From a checkpoint of a small transformer trained on Wikipedia.
Size: 4 heads of 64, MLP 1024 tanh GELU, vocabulary 2048.
Architecture: learned positions, biases.
Training: a variant of Adam for these matrices, 4284 steps.
MLP neurons of a small language model. Each row is named by its layer, matrix (up: input weights) and neuron, and shows model dimensions 112-239. Each number is 128 + 24 x the weight over its row's rms, rounded and kept within 0 to 255. Numbers have three digits each.
After each neuron's rows, "fires in" lists the words (lower case) most often at its 100 highest values on Wikipedia text that the model never trained on. A number after a token or word is its count.

L3.up174:152119142099143158132128093134138115131168109124119100097159153117119123103114112183125121151153110130119135121165149106139126123112112124117184136080100151140173171143102129154113081104132118101135126151140147111143126165131159099131118144111141129126083110152094077110128142157143121118127116113179176119147060145092102142091089131130156134144125145161156152129119089143162106197125
fires in: "had" 12, "has" 11, "since" 8, "having" 8, "due" 8, "unknown" 6

L2.up617:123115125122110112112140122156112188111121100128133109075118099168114119135111153115185091128112165131126146135092112164172107113118160116112104114100158096139190092177137119104134134111103139131153109139127144128126099137129095120118137094161125146136125119197133126108088134137106120115123144145143134138130160137132093084120177145145140137134089139148137144199133105163070141145103
fires in: "of" 66, "for" 8, "significant" 5

L2.up795:164160129101131115119172143151117140129125097126160120109141151134100157162139155109126108134080112121112107095142133107138084134105159124136160181104180124125129119175109118129103119137096117121181139137108179154111102136161140105134128175141118143161143107140140121126121137131112163122148105131140115111124136135119096153083152115102128172137105135154102157144137104152143104117206
fires in: "of" 34, "federal" 7, "regional" 4, "to" 4, "somalia" 4, "democrats" 4

L3.up515:137072119129130107146101100137111158104154102104113085116130114096112144138112117135145145130118165174081136105142082115147088103110129128185157162078123183143140167128130133112121125146078140129122179131123115095106095198074129123130095161140161163155123115162132110121133151151119168088143092135114152129166130145140113149121113113115118140147072087114105180115149129136139123133125
fires in: "had" 21, "has" 14, "have" 11, "provinces" 4, "squadrons" 4

L3.up147:168099101116125137176126146166165150123139098099158130104144136168156112145171123140154077094119108119117163116114131162132094112164167091099101150087106120130113136132128108115163124112144127141160106130153113139129106097113129131162179082109166099147149146134134123099112162123102161120074089132118136128138148147117119097093099126169162122141128133171117135131123121130138147111169
fires in: "than" 17, "the" 13, "during" 11, "those" 7, "europe" 7

L5.up836:099160098125142142141134142121163132120162114112104130172148125095092091101093120181117123161131158099129136131139124149154138154129120093085123100127115143122073124129127109114141122166171070105148145113149161121138103109111104110105093122179099166103130126104120113082132142158129151110127137148110157130101114148135186114111122151166122119182108146141128140121156154147148159149138
fires in: "and" 62, "she" 5, "where" 4

L2.up834:121156124133150102142160171157153141112126086151092158073163110131111155133146133118167131093148155113100124132138132176139135142129102145059092121146105132122142153138148134120104098134103120126130152116137149119148106153113071078081095121153109143157097102130111117131108141127153182116131142168151156147111098152150156111115160157141148142156152085161148145119158195141095187143146
fires in: "he" 56, "she" 19, "and" 11

L2.up512:129135123114133113122152145130105115162143107140100148091143096134074119118127152152137122132122119120112066134154130124133119155097121121121128152130147056153141132120152093143118063110157103114150126110138134080128104151156120082139136129127105140147128109155092126173130098126111112108069171127176112113140076194146096113113164129150174113111086167100130129103150164139151154138137
fires in: "as" 29, "species" 9, "washington" 8, "s" 8, "texas" 5, "pennsylvania" 5

L5.up712:105123131075137115153096105149110098133145117133120100110117146115148184128069120165143099095114185110129122145147103117096088128186149111102124107134132110119163079148141116117091144115162105127129134130164125120169141115140116115141114083155135084144147122157113132119097115091071146123112135167095122134141140135121122126105163141097149147189086119092137155157139144122124138144168
fires in: "its" 27, "the" 16, "s" 10, "their" 7, "this" 4

L2.up270:118135116113130152177159132146141114117160145114148135107128129146116152101109105116114114138118144077121140116111139163101118110160107133077094133133117148132140152128140115099141158131111069145164137173111146123166141112121111101077153102148155080128164150128148144098153176098117140097085159156130119108162088168115083129110097090123104099154111169118107149113130133171151168120149
fires in: "he" 67, "it" 17, "then" 10

L2.up11:163158127074139089131097131172159135166147155126172133088141158138064148113148124118142125150104109162136136132062106137152118137149151146096103121132134115127131149157199081148131091113118113124149105157138147127157141126116121122107115129144146122132119088153099123079075166120064134129139186129150137135161133159153095088111128132129142134134103169122175147189152134118153110137108
fires in: "these" 24, "average" 13, "population" 12, "actor" 7, "its" 5, "known" 4

L2.up484:130114131128137144170109104153152133129132138069117134136093140124073124162109117118106079141155193135113143095061082143164121122144106079113141125110109108136168139134143113135115137109143091144116179181159161149163110117098136130073117156119124096146120139133112112078121133096129115081105138179125112111166128141119104144135125106111124105160136147098106121146148158112129142142125
fires in: "he" 31, "engineering" 7, "length" 7, "challenged" 4, "challenging" 4

L6.up7:203092102140133109111108124138104130119149098120147115101172165125101125133057137155153111137120174113101138132120112121130131121129104147101119113113156134135151100128118117071122127120134148121120119141136132073200109154179157113110112114156125149135125099137164140135131106138077143149123155156143158114160121146116135130110112132158124096167070142095176138156165147125133122161126
fires in: "known" 15, "designed" 12, "described" 9, "originally" 8, "such" 8, "used" 7

L2.up935:136159120074129143197155192140188142118118170114134093118132118178100168174148121118160126139108096132135100127097105134111137118114120142121116132128132122101101124173135117119144128118112128098148134128171089150125105189132114129136130151142149141119103144138134137102127131126161114088134108127150134130111140106138104075118087121117102146131109108175109135152095075151071144121170
fires in: "of" 93

L3.up404:124123118098132084157121174115132146120165122080127122137128110150130128203146172142136106104108162099101120121107106168144146125126147125114141127063120146141143133115134138136133108122147092120134132132102117081116132163141159137148130144118133127136157132165150134131132173150130156144143129148082155120146105121180082120105080117134100135132117157106137134149122113191126073103109
fires in: "after" 26, "under" 14, "with" 13, "before" 12

L3.up340:117120132102131110092144104124133140120140138155152121107104068154084143179119174160172123137130148080109121117122132132152132148177171135118149143126143095154145103146116110168121134112153095127103139145176129092145121138099136087078126137110114131127101102121166119086156143116126137137117146136130136128123172123140098141124105142191142142170089112141172125148147121128095122125119
fires in: "by" 55, "january" 4, "j" 4

L2.up168:160171153136141094129099136101133129119113144149120107113144151129142156146158107138129107140149171094119139103152125102102147116133149113100128155147124144155123154154160138130083119129102119144136139142146125152139120121114136107068124126118121132074140083134165132123135153116125136115126152163120158116141102177136122091079114092155127127115134110113149147113148091147135167160118
fires in: "also" 39, "she" 18, "he" 13, "career" 12, "history" 7

L3.up513:156135124123132104131121136133145122191141095091131102161158128127106143156164151163137074124111193121133135117107088157129153105143132078092118152109151083149127137148131110106115110113137115130129143142090152137172130132132126110125130131182154156137140115139149130096108117102124130144079161127121092136163087150158127131118132115145112133153132142146123148136141122100069135123131
fires in: "these" 30, "known" 21, "such" 15

L5.up420:093155080135141120126148140153147100155161100100134108157124138126107135179127102122112085105155164085123140105170102121123085125155138101089124129136114106118116103135109117135108154146093056113133166143088115118125127135128138144091134109155153122109126136124192131123120156136133171123113117175138170122168086152123162099120140114098102110147099105130104134153130149147146156114152
fires in: "she" 51, "yards" 5, "leave" 4, "league" 4

L2.up917:154156115098121111163122120139145141158103113105137144083151152158108162209129178070119077124122174162138118106109110142137154119116107113106136146115118109108100160127154110095173143088089099148146110130168126144167101113134116128139074149159179117110120111142117132076066142112129116127163121100136141121161103159122152131099086132119166120113119167137140157128170128144111132127108
fires in: "between" 26, "these" 26, "agreement" 11, "of" 5, "agreed" 4

L5.up669:134092123092145138142115180118117127113132093128181134134146154147156153091088106103107112129101113126132116117129151114139121130121110151140165145119119120140145105151132099082111085109103081134203093121126127133128122121108147115117153126138130116155161145187099133070165150101121098101133132153111173128135130151140133130171074140158130152174143120150140159156126155123092123150174
fires in: "after" 38, "before" 20, "upon" 5, "since" 5, "to" 4, "of" 4

L5.up315:131118120106139148158128164123102135130101145075149139128129192161142186179118118132126136137113161110124143111150131127134118099116131083131101149119138121140123113150122096114103147127103136143126130127159096150171100152095144143138088107110133125129173133122137124133129103109133117110091136176166140122142136181126095103116115116166118152163105136121144153109141141143106153122147
fires in: "his" 22, "in" 19, "this" 8, "at" 8, "as" 6, "both" 5

L2.up390:100146110145135143126120138121105110086146094144172138146150138111124131145122178137183134132146159156104132114117129127128155147140145122114147103126145152170137125117148069096144093126146067080134117140103087122103099148123134120113141137161105123097117106123187145130117099144138175134116111149120123129070132164183102120105102130143120137142124118183177154117174096110153134120136
fires in: "of" 24, "husband" 9, "austria" 7, "soviet" 6, "hospital" 6, "rochdale" 4

L3.up485:104124132125148120190118139106172142095149118129168111155143132134119156211117124147135097142151100133113149142086131099117144129135133127095125147134139174110148112101125101147115133065137091118116145147148131114106118108101095133090113101094109142131151141116131109116087144181146108128115111135138151137134111117190139095137116136163138142136078122151155140149137111145133131161127
fires in: "where" 16, "what" 14, "when" 9, "which" 8, "how" 7, "who" 7

L5.up732:146163110119138084072142108115150156127152125139136136100157112132110142120147180134172163121099118142118159155133103120125107124108135131138142162120158149142135152106118117130126119152131122124143133168101127066142097132132174131143162122155116120130110093142139135160121174133124199135106096147135138121171096157181122093171131124158154158142099103144150154135144110114130157096144
fires in: "with" 49, "department" 5, "second" 4

L5.up202:110143104089117082082140111157121131116122075125107084122155123182123163127120183105120095118156156126094146090149115165131165099118169088108095119073199104129173114155134132141162120125089114137135145137090123142127137139144116166138119136120113101136141123160161129078150147081095136153099134109172130124107127135156095123143126130130112134158119136119133130165107111144152137076148
fires in: "of" 48, "so" 6

L2.up557:152193114087143177143173122128139139125145103138147151086132148134143143162163188117085111140116111136123102126102136142144087127130149135116083151142121094103143166143133160108099123131107119136172127138145138094146097138138172147121108144176090095119122084144120124131130127144129167081115075116140123129137144132127156120103127128143136122123127170107130164113120103209134151097128
fires in: "of" 58, "group" 4

L2.up659:139141138097143147103131127163134126159146139147111156064183119129159139105167117155094070148143125134100127133130157110134107135125180113113118140101114105151169121134136106104153121150137115092134159188142103087135106121152141135112141094135139102120149159125115141115144140149142180076071076135156135125098139171148123142131137119177141118112144162075111161094102147132134105136130
fires in: "an" 57, "any" 7, "anti" 4

L5.up923:111156138091141145102153096128136166143152138104136120144104097125137113160128129146090124122153128106114100125117126164143110139151114091136100167121130121142104118105136084078115141117138110151195137169124144140121104145119109128102149113104114087088097139075168095099118195162146135103110099120114140132137141122133129082076120124140105145152091141152118158190120124123107078098132
fires in: "to" 21, "who" 13, "she" 12, "while" 9, "by" 6

L5.up861:167138146136149135097120112102127165132130116137141105094137127140150157177117159156140109143127126125112113114115109121121133123126170147142172158110134116120141119171110131133126112118085148146142153138166135097144113193142125114167121151157145098172129125159140115088097094090092111136115110123181113134171139140105083113154148131145148146147139136139164164145137085132098150108152
fires in: "of" 20, "in" 17, "within" 11, "formed" 7, "throughout" 6

L2.up623:133148146128156160121112145150112124139112103132102090178106129094141131121133166124141090118100154148146121103155133124114080129139143120163166111123160129181166138114117168107091110150122112115137129158075152118104106148102127153151153168167093089106124121144159122101128177108101174102127128130127092096108149090125099087119120103143109121123132067106151164127123094157146102127110
fires in: "of" 28, "microbiologist" 10, "cycling" 7, "magazine" 6, "madonna" 5, "mexico" 4

L2.up622:105151109108139114147104161108138157112165099118168144124096161115113145168098126143139114151128144106117131129089108158140134134129141143125109153088147114115124147111106124169107132085049092094138171160160129106122119122115119114123108105105151115109141118133142099070122145188124130116103105175095144125150179147086137122109123140153124140145108141115162161167143123186148156127113
fires in: "who" 25, "what" 10, "of" 9, "between" 9, "how" 7, "about" 5

L5.up432:153145113086136120129145090123135140158081102120161091114149111149128147120140136171175107164144157106155117127129132096142130132118145132103114174102092132206163153145144112130158075171112175124110115131195130064178135164130103114132164113118159120135140089120142154120121119107097141153119130136166145122111107149122129097129133125128107135139111124101163146113144149129130137130133
fires in: "as" 78, "species" 6, "during" 4

L6.up832:127121108110119156154098137128167126121150104134150123073164149128191144172123126121178136089095108098127126125136124139131114121161131135140119109099104110143121126147144136098146141137100147161136111119161073103136086129084142097108126077120124151107156096183146109100112111099085167111120135162126151151164102126168128103120122136169141154141126115136141167131131134170134155153161
fires in: "the" 34, "during" 11, "its" 9, "of" 7, "their" 5, "summer" 4

L3.up774:155160153112149113100091161116120101099085141102126088069164149113122151150148097175141136129116151125094112110137103123149099123137144129120160163124123158134134146169114133123137131137113099136161124153145141146115108191162147090095097099136124106164112118123139122118151119106137131114144141190134128129147115192111090082124158108165141152146121134149126175142111149156121143141165
fires in: "he" 36, "on" 13, "later" 11, "also" 8

L6.up116:170143142132136109122146151147140113133140111104117101102110175130128126148139109112079107130106126146115078120141143170141092099128182140177149143121107137146097120118124134134140100128126127105180147158128141091152089134102158136099128142161190071163134150139130101115146112093136117112077137132155162107140113171151125113135123117127130148140119127124142150123105090139115116100133
fires in: "an" 72, "any" 9

L8.up514:141097139147124128102099135105156099106115088118172118112182134143103125123102106157085146120158104106057116113098100146141157152139146123143127144105117148174144167134151123133142113121106135152160123133144109120164114141114104143139092109089125097149129150153148146111128129095102139177082140181166139127183107185119109113114136126174136140165107111143118153136108125156100136105184
fires in: "after" 43, "before" 18, "later" 8, "announced" 6, "released" 4

L2.up827:148173076149159095164171122114103103177105110115090113140144148135145125129155133123114112160133161137123122137115144104129149137115124082092156113101154106147103120115119096152098089140151132103134129131161113149138105094136108061117158117159138157106143068149137144133124134165098112085126151143150108115125118169126097143129118112107120112145123171079114129106121121135160104133139
fires in: "cultural" 10, "culture" 8, "species" 8, "specific" 8, "genus" 8, "party" 8